python train.py --n_layer=15 --d_model=640 --n_head=15 --n_kv_head=15 --head_dim=64 --d_mlp=832 --vocab_size=8192 --activation="swiglu" --norm="rmsnorm" --norm_place="pre" --norm_eps=1e-06 --positions="rope" --rope_base=17200.0 --rope_fraction=1.0 --qk_norm=false --attn_scale=0.125 --bias="none" --tie_embeddings=false --parallel_block=false --init="trunc" --init_std_qkv=0.026 --init_std_o=0.0 --init_std_up=0.026 --init_std_down=0.0 --optimizer="muon_variant" --lr=0.0129 --beta1=0.9 --weight_decay=0.017 --lr_head=0.00498 --grad_clip=0.5 --warmup_steps=200 --schedule="wsd" --decay_fraction=0.826 --decay_shape="linear" --final_lr_fraction=0.02 --batch_tokens=131072 --seq_len=512 --doc_mask=true --train_tokens=902600000 --steps=6887 --dataset="wikipedia_en"
MLP neurons of a small language model. Each row is named by its layer, matrix (gate and up: input weights; down: output weights) and neuron, and shows model dimensions 0-95. Each number is 128 + 32 x the weight over its row's rms, rounded and kept within 0 to 255. A neuron's up and down rows have the sign that makes its largest values positive.
A block is one neuron, or neurons of one layer that tend to fire together. After each block is what it responds to, as a language model described it from the Wikipedia text at the highest values.

L7.gate171 [145 122  72 137 172  67 113 137 144  58 122 127 163 174 122  92 136  76  71  98  90 122  93 157 127  90 144 162 142 182  76 109 130 102  92 110 131 145 129  97 135 166 115 122  80 151 165  98 149 101 111 135 180 134  73 162 135 183 124 168 167 136 154 135 255 150 156  89 176 104  81 140  75 126 117 110 146 178 164 111 134 110  99 154  74 124 106 144  84 155 122 103 148 125 120 111]
L7.up171 [167 164 121 128 170 168 161 152 128  69 150 107 101 120 124 149 159 169  98  92 162 111  95 158 146 144 142 132 136 255 103 161 113 182 149 137 109 127 113 164 140  98 136 150  77 111 134 133 164 153 134 124 140 139 120 154 133 108 114 149 107 132 107 188 138 181 138  97 137 131 123 148 161 122 149  76 119 138 176 134 141 125 116  68 144 205 112 170  55 100 163 124  96  66 104 145]
L7.down171 [208 101 142  73 155  91 134 129 131  98 155 165 140 115 142  98 153 183 107 102  94 150 113 103 132 105 116 210 154 164  68 152 125 124 138 174  99  95 165 189 140 102 136 108 163  76 125 152 131 111 142 111 123 108 127 151 120 104  79 116 155 129 129 142 164 161 159 140 162 129 156 179  48 121 101 129 144 107  98 106 141 110 134  91 176 105 189 180  57 142 112 114  98 121 124 146]
L7.gate175 [130  88 148 124 136 151 107 195  72 118 133 115 203 146  84 118  85 110 162  98 121  80 122 194  89 128 137  85 182 105 135 110 109 159 114 147 102 179 115 138  98 130  71 123 114 159 143 167  86 133 162 210 148  94 196 114 168 138 184 110 129 163 127  99 115 163 114 111  88 200 155 194  95 137  78  94 104 126 164 145  97 108 126 148  97  63  93 152 117 182 124 156  69 115  72 122]
L7.up175 [126 189 134 120 105 104 111 144 150 124 110 160 120 172 121  97 125 126  73 137 113 187 144  98 100 107 134 163 190 125  61 105 138 121 157 155 168 122 160 141 114 141 105  89 116 170 115  90  75  79 171 140 149 175 114 106 140  84 213 155 144 140 134  92 197  67 143  87 127 144 112 116 126  96 143 147  92 146 115 148 165 124 149 138 110  82 152 146 108 111 105 121 110 141 110 138]
L7.down175 [151  71  92 145 109 141  81 167 145 196 146 163 124 124 121 134 135 184 158 155 153 122 113  70 114 159 160 134  95 117 138 126 144 120 131 105 127 141 123  79 104  79 127 122 113 169  90 101 105 118 149  86  92  86 125 140  77  95 139 164 150 138 100 130 166 104 162  52 126  98 138 117 156  90 145 159 167  81 135 130 145 146 108 114 149 145 136 141 126 139 138 174 112 131 106 156]
L7.gate351 [133 130 123 166 112 149  43 143  93 158 114 134 108 196 141 146 174  94 125 114 107 121 144 146 117 174 133 133 160 127 126 182 146 185 150 157 138 151 122 158  97 152 159 164 181  87 128 136  84 139  56 106  45 142  91  80  93 123  90 121 143 109 112 126  73  84 141 100 112 191 147 125 142 165 157 154 172 131 110 127  97 151 155 169  62 117  84 167 123 159 111 136 141 102 152 109]
L7.up351 [216 136 106 163 166 138 100 137 110  73 112 119 160 114 177 114 130 202 120  99 113  99 139 206 138 143 127 104 142 134  36 140 153  72 187 136 182 145 100 116  80 156  81  77 185 103  93 126  95 120  76 159  90 152 175  92  65 119  69 172 126 148 110 124 143 121 133 180 102 168 155  94  95 179 134 131  73 165 115  80 156 129 139  97 151 155 126 105 145  82 176 115 172 129 157 141]
L7.down351 [175 143  69 151 182 140 156 190  81 122 105 170 111 105 166 150 146  95 116 173  86  97 121 152 195 137 153 135 140  98 157 187 110 113 111 140 136 148  86 133 134 152 147 162 169 133 166 134 132 100 110 102 124 128 103 147 160 125  69 141 129 154 170  68  70  88 120  92 142 141  67 162 104 126 176 141 147  83 118 149 159 142  69  48  74 120 105  81 150 138 115 183 107 135  47 143]
L7.gate500 [143  99 168 135 153 129 181 116 133 151 180 100 100 135 126 112 149 138 124  98 124 160 102 130 137 185 122 189 117 193 130 132 166 132 126 144 136 124 116 105 151 133 129 163 124 140 178 153 171 127 189  37  99 116 108 174 116 110  68 139 147  87 121 124 130 127 122 144 122 161 112 190 138 176 135 141 128 136  96 116 129  78 134  51 171 199 132 161  91 149 103 183 138 231  72 162]
L7.up500 [109 152  81 113 139 119 119 153 135 140  89  95 122 129  92 108 133 158 102 147 132 115 121 160 155 104 153 138 180 196 160 115 130 157 133 120  83 148 146  65  81 137 152  88 107 108 117 122 124 202 101 133 129 159 159 124 101 138 123 105 149 112 161  98 167 196 152 124  87 136 115 162 159  64 120 121 105 132 118 111 131 157 176 160 148 139 114 122  99 155 148 160 151 125 156 117]
L7.down500 [149 155 109 147 170 121 193 138 102 147 107 119 154 119 130 120 104  93 123 117 108 113 119  89 103 157 107 195 158 143 129 101 174 105 122 122  92  81 107 157  91 138 141 111 120 107 127  84 135 104 174 114  99 170 149  88  99 138 115 152 183  90 150 132  78 195  98  84  78 136 152 174 145 166 175 182 140 117 155 111 182 124 122 131 143 164 125 144 136 153  65 130 114 123 169 107]
Predicative indefinite article

L8.gate622 [150 122 116 163 108  68 169 118  96 124  96  87  92 183 128 124 139  83 131 121 149 130 103 148 128  84 107 131 148 140  99 105 153 164 175 152  96 168  73 125 198 142 165 143 166 183 158 105 135 192 140 143  61 130 138 176 122 127 152 168 119 115 133 106 152 125 161  90 135 146 128 138 118 178 180 193 119  86 150 150 111 195 126 130 137 177 157 182 143 141 131 128 165 137  93 134]
L8.up622 [141 103 138 121 111 154 146  59 118 136 159  83  79 130 176 105 112 142 176 116 172 212  68 127  68 155 132 109 155 168 156 119 142 162 153 170 120 101 120 139 160 114 139 160 133 125 160 128 134 142 153 178 107 171 138  87 115 106 120 101 127 155 137 154 108 132  92  63 113 129  80 162 148 180 165 126 166 152 159 132 105 147 130 162 144 142 133 123 123 136 101 139 105 104 137 150]
L8.down622 [156 128 123 135 115 155 208 155 115 125  91  68 114 162 160 145 118 137 144 129 167  90  84 142 109 124 136 129 149 166 126  84 170 100 174 128 112 151  92 138 145 136 152  95 167 174 136  99 120 160 167 145 119 135 137 147 112 136 130 174 109 128 162 131 153 125 138  96 123 110 150  57 131 146 176 164 135 135  97 153 123 155 114 193 141 146 123 154 128 175 134 167 157  72 152 138]
Agent/role noun endings

L7.gate7 [132 168 152 143  92  96 155 155 133 168 133  81  83 103 120  97 132 116 107 189  97 143  85 112 139  96 150 134 118 122  94 137 144 113  50 139 127  70  96 195 144 107 124 135 109  45 136 106 136 148 123 105 159 166 182 114 114 157 128 143 135 119  71  60 217 143 114 184 151 107 169 125 110 135 145 201 134 145 119 111  79  99  95 134 130 152  96 185 113 124  80 138  75  54 128  86]
L7.up7 [ 90 155 124 130  68  85 129  85  85 157 118 119 110  91 132 129  72 155 129  98 156  96 135 134  98 159 144 145  64  71 110 130 175  97 128 111 105  99 146  96 115 118  93 119 204 160 134 163 174  70  97  98 137 180 103  83 147 150 152 178 107 135 135 204 137 131 191 132 145 128 116 173 135  49 115 189 187 127  83 156 101  92 107 127 160 166 140 128 134 127 180  71 143 133 109 119]
L7.down7 [145 105 131  96  71 136 186 132 127  73  87 117  89 102 144  87  93 169 119 153 174 143 159  97 103  88  56 134 134 126  65  81 160 141 165  80 113 117 136 112 146  97 144 157 136 121 192 171 131 145 132 128 107 115 168 141 104 133 133 161 112 126 145  86 141 119 109 103 119 107 111 125  91  97 170 131 100 104 144 145 123 122 127 120 148 126 137 118 143 147 120 146 103  71 134 162]
L7.gate411 [134  99 132  33 164 114 133 121 108 177  96 126  81 181  97  89 146 132 164  96  87  82 161 133 153  94 102 102 133 136 134 117 150  83 150 125 159 132 146 115 116 133 138  74 135 139 115 153  71 132 160 156 109 170 137  81 163 146 162  71  58 114 144 142  51 172  52 141 130 148 172  98 114 184 142 202  95  94 168 137 121  92 122 110 102 156 168 120 127 118 119 206  64 118 103 111]
L7.up411 [110 117 121  89 109 159 113 120 116  89 200 102 120 126  55 114  36 121 142 139 115 149  98  60 125 155  84 109  61 141 110 147 161 164 136 140 116 157 116 137 107 126  95  85 127 125 143 161  93 146 138 123  83 223 126 126 161 124 148 143 118 135 164 179  84  82 103 129 153 133 102 158 110 102  65  88  98 116 185 112 110 148  77 124 183  83 135 173 113  89 133 134  89 152 123 165]
L7.down411 [173  87  83 144 175 126 159 140 154 117 147 127  66 138 157 141 127 149  74  46 160 132 188 125 124 152  79 107 148 156 120 134 127 136 121 158 118 174 175 129 147 139 123  93 115 152 160 121  46  81  55 172 109 136 104 114 111 136  97  93 141 105 116 118 119 134 174  81 128 186 108 109 137 138 128 106 100 160 116 136  71 183  74 147 142 127 175 140 134 143 166 117 134 175 157 152]
L7.gate736 [116 117 158 180  99 101 123 107  97  60 157 131 132 151 138 175  83  91 119 114 141  85 113 156  34 178  86 165 111 155 144 158 147  63 133 120  72 101 104  84 208 129 146 129 114 128 122 115  93 161 132 139  94 103 112 136 139 150  92 177 107 114 137 156 152 124 161 152  86 148  94 137 164 145 122  80 141 163 119 183 146  95 149 142 124 151 144  85 139 153 119 114 170 117 146 184]
L7.up736 [ 93 119 160 132 113 111 129 116 186 102 109 127 118  82 142 137 130  94 108 151  91 147 118  67  97 188 115 145  94 151 116 136 167 119  98 118 112 164 136 147 139 158 145 143 199 119 131 147 152 165 143 112  97 150 152 207 121  73  97  88 118  68 111 140 152 150 159  70  95 108 120 173 109 135  96  99 172 131  76 125 127  76 121 100 135 124 172 125 187 214 134 124 210  80 128 151]
L7.down736 [146 102 115  97 178 152  54 102 154 206  67 165 101 172 107 141 164  89  59  95 127 105  81 144 191 114 130 132 127 133 149 120 151  95 118 172  95 125 103  98 126 143 145 122 182  88 148 108 141 123 106 120 138  93 115 124 167 140 127 119 130  76 142  99 140 125  61 112 155 145 102 113 149 132 118 127 165  95 102 138 213 134 140 131 123 155 154 110 131 166 108  82  93 134 122  96]
L7.gate824 [131 111 121 149 133 108 190 140 105 158 127 136  90 106 100  95  67 131 101 153 120 116  89 145 127 102 132 121 123 132 157  98 176 133 133 120  52 132 150 125 205  99 135 127 100 154 111 140 196 133 161 174 128 143 139  78  44 120 153 184 119 101 127 133 107 132 172 114 177 127  79  75 136 115 116 164 114 177 120 150 144 143 121 149 177 196 201 183 161 162 137 134 136  76 187 115]
L7.up824 [ 96  79 105 115 159  69 147 123 155 133  87  96  55 152  80 164 110 133 167 101 114 139  85 153 139 127 142 132 143 147 142 113 151  90 164 101  67  97 140  67 197 145 121 101 129 194 150 112 142 135 157 146  94 138  83  90 115  88 135 141 106 148 182 120 129 126 128 173 187 158 120  98 119 145 103 132 149 153 147 131 142 199 118  98 151 130 147 179  99 128 113 119  88  73 147 111]
L7.down824 [171 112 140  77 151 129 165 197 113 109  70 136 158 143 119 104  98 171 134  97 163  37 144 104 114 103 117 151  95 102 110 147 158 108 107 147 160 161 153 108 110 122 159  85 155 125 123 124 144  75 142  86 107 128 158 136 212 129 126  80 114  94 105 124  87 143  87 161 136 131 144  94 108 151 119 121 149 111 141 147 142 140 114 145 134 161 108 214 171 102 104  81 111 121 149  93]
Just before personal names

L12.gate135 [160  55 151  79 178 119 117 145  71 106  95  89  92 122 157 154  88 112 141  80 134 111 128 212  59 128 144 135 125 123 135 143 166  98 137  91 119 124 125 101 156 139 148 148 108 131  40 124 168 113 118 174 156 135 148 106  94 118  75 141 110 121 144 138  85 202 145 121 172 102 115 100 148  95 150 133 132 115 133 167 185 111 140 154 189 107  99 166 160 118 183 141  84 133  73  92]
L12.up135 [134 168 177 103 119 107 139 181 112  84 109 176  95 100 171 140 193 104 163 180 163 129 111  51 148 163 118 132 136 118 128 124 152 131 118 111 108  81  96  88 140 115 118  84 147 138 156 159  92 157 173 133 160 107  65 126  76 137 181 104   5 118 159 103 142 105 121 212 167  94 117 149 142 137 138 180 144 209 182 119 127 113 204 108  37 197 168  84 138 155 164 117  78 135 125  82]
L12.down135 [206 106 153  90 115 132 185 121 132 137 132 145 135  96 153  82  90  85 133 159 124 126 138 118 133  51 112  74 151 174 158 129 141  79 156 184 178 112  70 107 138 134 123 112  97 140 116  95 110 125 146 205 124 103 152  90  96 104 139 144 120  65 152 127 142 130 130 126 150 108  73 138  81 162 164 167 146 177 153 108 151 121 101 159 155 174 176 207  78 118 196 136  73 176 120 102]
L12.gate274 [167 175  95 136  72 134 138 106  95  66  88 141  71 112 117 192 134 110 105 115 114 108 152 117 166 139 143 104 146 149 131 162 159 142 146 157 119 186  94  92 154 105 124  99 120 106 130 129 121 183 109 142 146 133 174 146 170  93 112 112 164 163  93  57 130 128 124 178 114  96 183  78 171 170 170 102 115 115 157 132 149 158 118 165  96 168 142 232 146  99 134 151  85 141 196  89]
L12.up274 [106 170  82 161 107  91 125 145 179 125  47  79 140 118 138 154 110  35 103 141 134 186  88  77 119 115  80 141 190 139 180 130 169 133 107 137 141 189  90 145 149 147 183 116  94 132 145 116 118 135  93 113  86  98 120  60 133 154 121  70 121 123 113  84 126  96  99  78 169 125 119  96 129 120 137 118 171 120 119 118 138 146 139 107 106 164 127 122 117 197 152  86 111  97 125 110]
L12.down274 [100  91  85 125 109 172 156 151 153 164 117 139 160 112 131 137 101  59 137 160 152 159 165 168 106 131 157 105 158  93  92  65 144 172  98 173 129 117 122 111 151 135 190  92 115  92 130 172 125 136 166  88 173 108 157 150 153 114  85 129 167 127 150 174 117 161 130 116  87  65 127 161 216  84  93 123 138 198 176 164  78  83 103 123  87 138 138 167 157 119 132 110 128 105 113 142]
L12.gate412 [160 141 150  86 130 139 162  77 139 133 127 158  95 124 137 120 159 106 148 128  77 122 124  89 139  90 118 150 120 127 156 144 101 119 137 154 107 110 102  91 179 128 161 132 138 114 197 183 132  76 119 143 134 124  85 170 159 118 161 113 122 165 108  62 126 141  82 152  85 132 109 110 166 125 165 109 143 172 171 124 127 107  78 164 104 146 124 168 144 115 124 171 151 132 123  97]
L12.up412 [ 35 137  90  85 144 161 138  94 127 160 148 116 112 128 133 145 166 100 116 135 117  75 136 142 161 129  38 140 127 134 138 154 166 118  92 159 117 113 146 162 155  96 118 103 131 144 127 145  93 139 169 120  70 147 103 132  71  54 143 184 169 144 146 112  99  59 123 133 177 177 161 129 102 162 107 169 116 122 127 171 132 154 156 183 130 138  82 148  75 130 122 168 125  90 167 114]
L12.down412 [134 117 117 128  90 111 198 112  89  74 117 134 136 158 133 152 103 120 104 183 101 132 116  48  99  99 126 107 157 117 137 123 171 139 100 119 191  83 140  95 165 136  63 139 115 144 135 109 125 152 147 103 204 123 122 120 109 125  88 144 117  69  50 129 163 134 179 181 115 172 146  88 142 148 157 134 106 123 189 149 180  54 159  76 114 124  85  88 141  95 106  84 117  81 117 169]
L12.gate592 [ 77 130  83 134 177 127 143 107 146 117 160  72  90 140 143 149 105 132  77 175  93 142 154  80  81 130 120 151 127 176 104 135 116 158 138 175 178 133 132 126 109 114 166  76 179  86 135 100 164 152 138 175 114 126 121 145 138 147 126 129  87 189 143 110  55  92 145 115 134  99 224 117 189  75 109 147 107 115 156 110 144  99 152  98 122 115 167 164 177 104 113 163 115  87 109 136]
L12.up592 [ 67 192  71 138 135  82 125 118 126 123 129 105 149 104 113 144 110 140 124 106 106 146 117 125 102 106  76 129 125 103 120  75 109 125 129 166 191 113  97 135 155 172 169  85 154 170 115 137 126 237 107 133  99 119  69 125 131 112 135 113 169 111 129  98  94 159 103  84 143 123 182 157  77 222 140 136 117 134 153 128 140 142 142 137 120 152  83 129 149 165 127 124 140 158 143 101]
L12.down592 [152 110 121 152 107 163 110 136 112 142 146 145 135 171 119 103 183 193 160 188  71 104 120 126 147  60 171 132  77 173  85 157  58 110 121 136 147 124 108 131 112 128 112 176 136 174 127 156 104 101 154 147 134 165 178 146 149 145 155 127  91 179 140 146 163 143 160 156 103 137  58 106 145  81 106 124 132  98 118  71 158 144 167 142  91 121  87 200 103 157 159 124 131  96 146 123]
Token before person names

L12.gate317 [ 91  76 107 155  80 167 126 142 102  96 122 145 118 139 142 162 100 113 125 166 116 123 113 137  59  87 169 122 112 179 150 102  71 125  90 112  75  94 144 102 131  71 161 141 191 152  82  87 177 125  66 173 128  75 124 129  82  68 109 183  84 102 122  97 123 145 134 148 160 173 143 123 135 209  79 132  93 123 167  82 114 123 167 119 140 116 106 106 133  88  74 123 102 200 111 130]
L12.up317 [157  97  94 179 108 112 135 127 155  76 156  85 120 150 166  68 114 116 210 118 175 158  89 198 170 143 122 107 103 144 143 167 127 101 123  88 123  86 106 141 169 149  85 108 149 141 133 138 148  98  96  99 146 117 148 117 143 125 145 145  58 105  94 129 154 161 145  92 114 151  94 150 103 178 145  93  82  71 174  40 125 175 127 144 115 106 137 107 104 182 136 108 158 117 163  84]
L12.down317 [120 156 131  95 105 141  93 105 148 138 134 144  96 105 119 160 145 148 144 125 164 111  83 101 119 116 102 135 153 136 126  52 169  87 122 107 123 122 164 202  99 126 162 141 152 123  86 109 112 115 153 159 117 146 132  76 115 164 122  90 189 157  90 134 155 118 110  79 141 132 188 107  74 131 104 150 110 120  96  39  89 177 158 105 104 115 198 151 124 178 104 110  86 140 179  80]
L12.gate455 [156  93 152 153 177 141 150 155 141 127 153 224  41  89 157 136 194  94 113 151 115  89  83 188  97 190 152 136 108 151 119 117 138 156  74 118 102 119 162 140  91 129 114 128 145 139 159 115  79 128  95 148 127 135 168  46 148 129 163 167  76 147  97 146 121 182 116 147 140 179 151 161 149 174 149 161 120  97 122 105 130  96 136 109 127 116 120 116  97 104 157  90  95 161 128 158]
L12.up455 [136 121 106 160 140 131  96 121 146  38 164 142 183 133 176 110 125 176 169 154  94  63  88 142 130 114 139 105 116 166 133 106 152  70 120 175 143 107  89 114 113 136 154  94 120  89 142 112  79 199 168 100 145 108 113  92 132 110 126 148 133 180 154 118 117 185 135  97 121 150 129 161 137 120 173 192  88  98 126 185 154 208 163 107 120  37 102 136  68 141 169 172 145 156 133 113]
L12.down455 [ 84 143 118 116  83 144  62 153 147 143  94 126  97 119 113 121 137 139 119 135 134 129 110  80  92 137  97 109 180 121 134  82 133 122 113 136 149 171  88 119 135 126 118  88 111 126 157 127 110 191 152  89 148 132 159 149 220  86 136 111 157 158 105 120  67  97 143 109 190 144  88 136  91  68 159  99 156 132 165 150 166 152 154  96 112 169 180  50 100 124  86 122 148 181 139 187]
L12.gate582 [134 118  98 173 139  86  55 100 184 197  93 167 143 166 104 119 162 130  86  85 128 199 148 154  86 117 123 191 169  86  75 129 100 126 122 216 131 151 124 162 147 147 125 107 131 156  95 111 110  91 143 193 118 114  99 116 155 125 132 136  82 174 139 129 113 157 130 103 105 153 129 131 158 154 133 107 140  97  80 108 123 128 152 127 157 149  65  80 118 146 106 190 183 112  69 111]
L12.up582 [150  76 148 182 128 163 100 142 126 137  77  64 144  96 132 127 150 145 153 118 118 141  99 129 131 108 121  75 139 135 136 159  75  87 146 155 163 113 158 159  85 107 162  45 146 110  81 148 171  89  83  90 156 133 121  98  83 142 134 126 106  99 128 214 100 169 124 112 120  70 129 131 127 124 118 136  75 166 108 139 102 227 151  37 126 142 175 170 110 123 151 116  51 109  94 127]
L12.down582 [137 152 122 107 191 104 117 161 156 149 142 156 107 127 115 157 117 130 149  91 170 165 191 154 111 144 114  40 136  68 119 148 162 117 144 101  99 110 130  82 133 165 186 107 128 157 135 137 140 160 141 151 193 173 161 118 167  99 153 111 138 124 100 128 115  82 182  82 139 135 104  87  91 161 132 142 116 178  97 171 110  67 112 121 173 173 116 148  79 153 129  95 130 170 140 132]
L12.gate712 [109 117  98 127 137 128 126 141 152 147 102 110  52 108 137 158 129 128  96 124 114  97 166 157 101 158 151 198 106 119 133 155 126 173 142 116  83 107 113 106 175 151 143  72  89 128 127 170 146 162 129 129 129 114 173 100 132 120  84 161 140 118  85 139 167 145 141 108 109 159 142 118 124 161  74 173  84 109 149 133  99 116 144  63  95 128 132 177 116 213 204 135 162  34 124 186]
L12.up712 [ 74 124 148 124 138 120  72 120 123  79 138  96 102 119 132  83 104  90 112 112  73  78  81 133 141 191 123  97  95 127 137 130 160 116  81 152 156  99 118 122 147 155 181  90 133 160 124 165 133 200 142 123 117 124 152 194  93  91 145 114 156  73 148 159  88 172 166 229 118 215 111 188 114 115 119 105  53  93 134 142 117 138 143  82 129 117 136 176  75 116 109 117 158  85  73 174]
L12.down712 [ 99 118 144  82 134 136 104 165 110 240 162  95  91 159 210 180 157 141  48  93 144 134 106 127 153 159 137 153 134  97 114 135 165 128 169 128 155  90 123 147 109 126 146  80 117 137 124 138 164 131 173 153 132 138 127  96  96 138 191  81 148 199 123 126  92 179  46 133 133 126 118 117  97 136 151 153 107 133 122 191 105  93 178  81 182 162 182 129 123 122 114 114 114  72 164 171]
Role/identity predicate start

L8.gate748 [126  96 177 172  91  97 102 155 124 172 130 135 138 131  87 114 112 109 109 133 137 118  79 119  94  97  82 120 136 154 150 189 121 164  88 107 134 137 105 137 143 116  99 141 118 190 148 130 117 126 145 149 104 139 177  80  95  80  98 133  99  96 159 142 111 173 107 146  67 127 138  99 199 178 123 126  78 158 156 187 115 160 136 109 114 129 106 109 104 137 119 186 189 157 168 131]
L8.up748 [124  92 143 232 147  94 143  90 138 140 163  77 162 153 124 130 100 130 109 161 153 136 144 136 126 124 150 199 134  96  82 138 107 154  46 141 129 125 134 111 133 126 133 121 102 139 114 105  90 123 121 122  98 108 128  98 167 162 170 129  77  98 123 153 123 158 157 107 180 152 174 105 153 154 158 120 147 150 132  98 142 142 146 103  93  66 166 145 117 148 124 223 154  84  77 109]
L8.down748 [118 128  92 179 169 103 138 109 150  93  93 127 136 169 127 136  96 132 148  98 140 146 129 166 118 120 172  85 168 107 110 178 147 176 144 142 108  91 141 129 103 112 136 116 147 182 146 159 133 115 136 142 144 160 119 101 139 128 182 129 110 108 152 113 140 126 139 121 203 122 130 152  82 149 100 144 153 120  89 131 118 188 116  83  90 146  78 164 111 100 161  95 141 139  66 134]
Career role lead-ins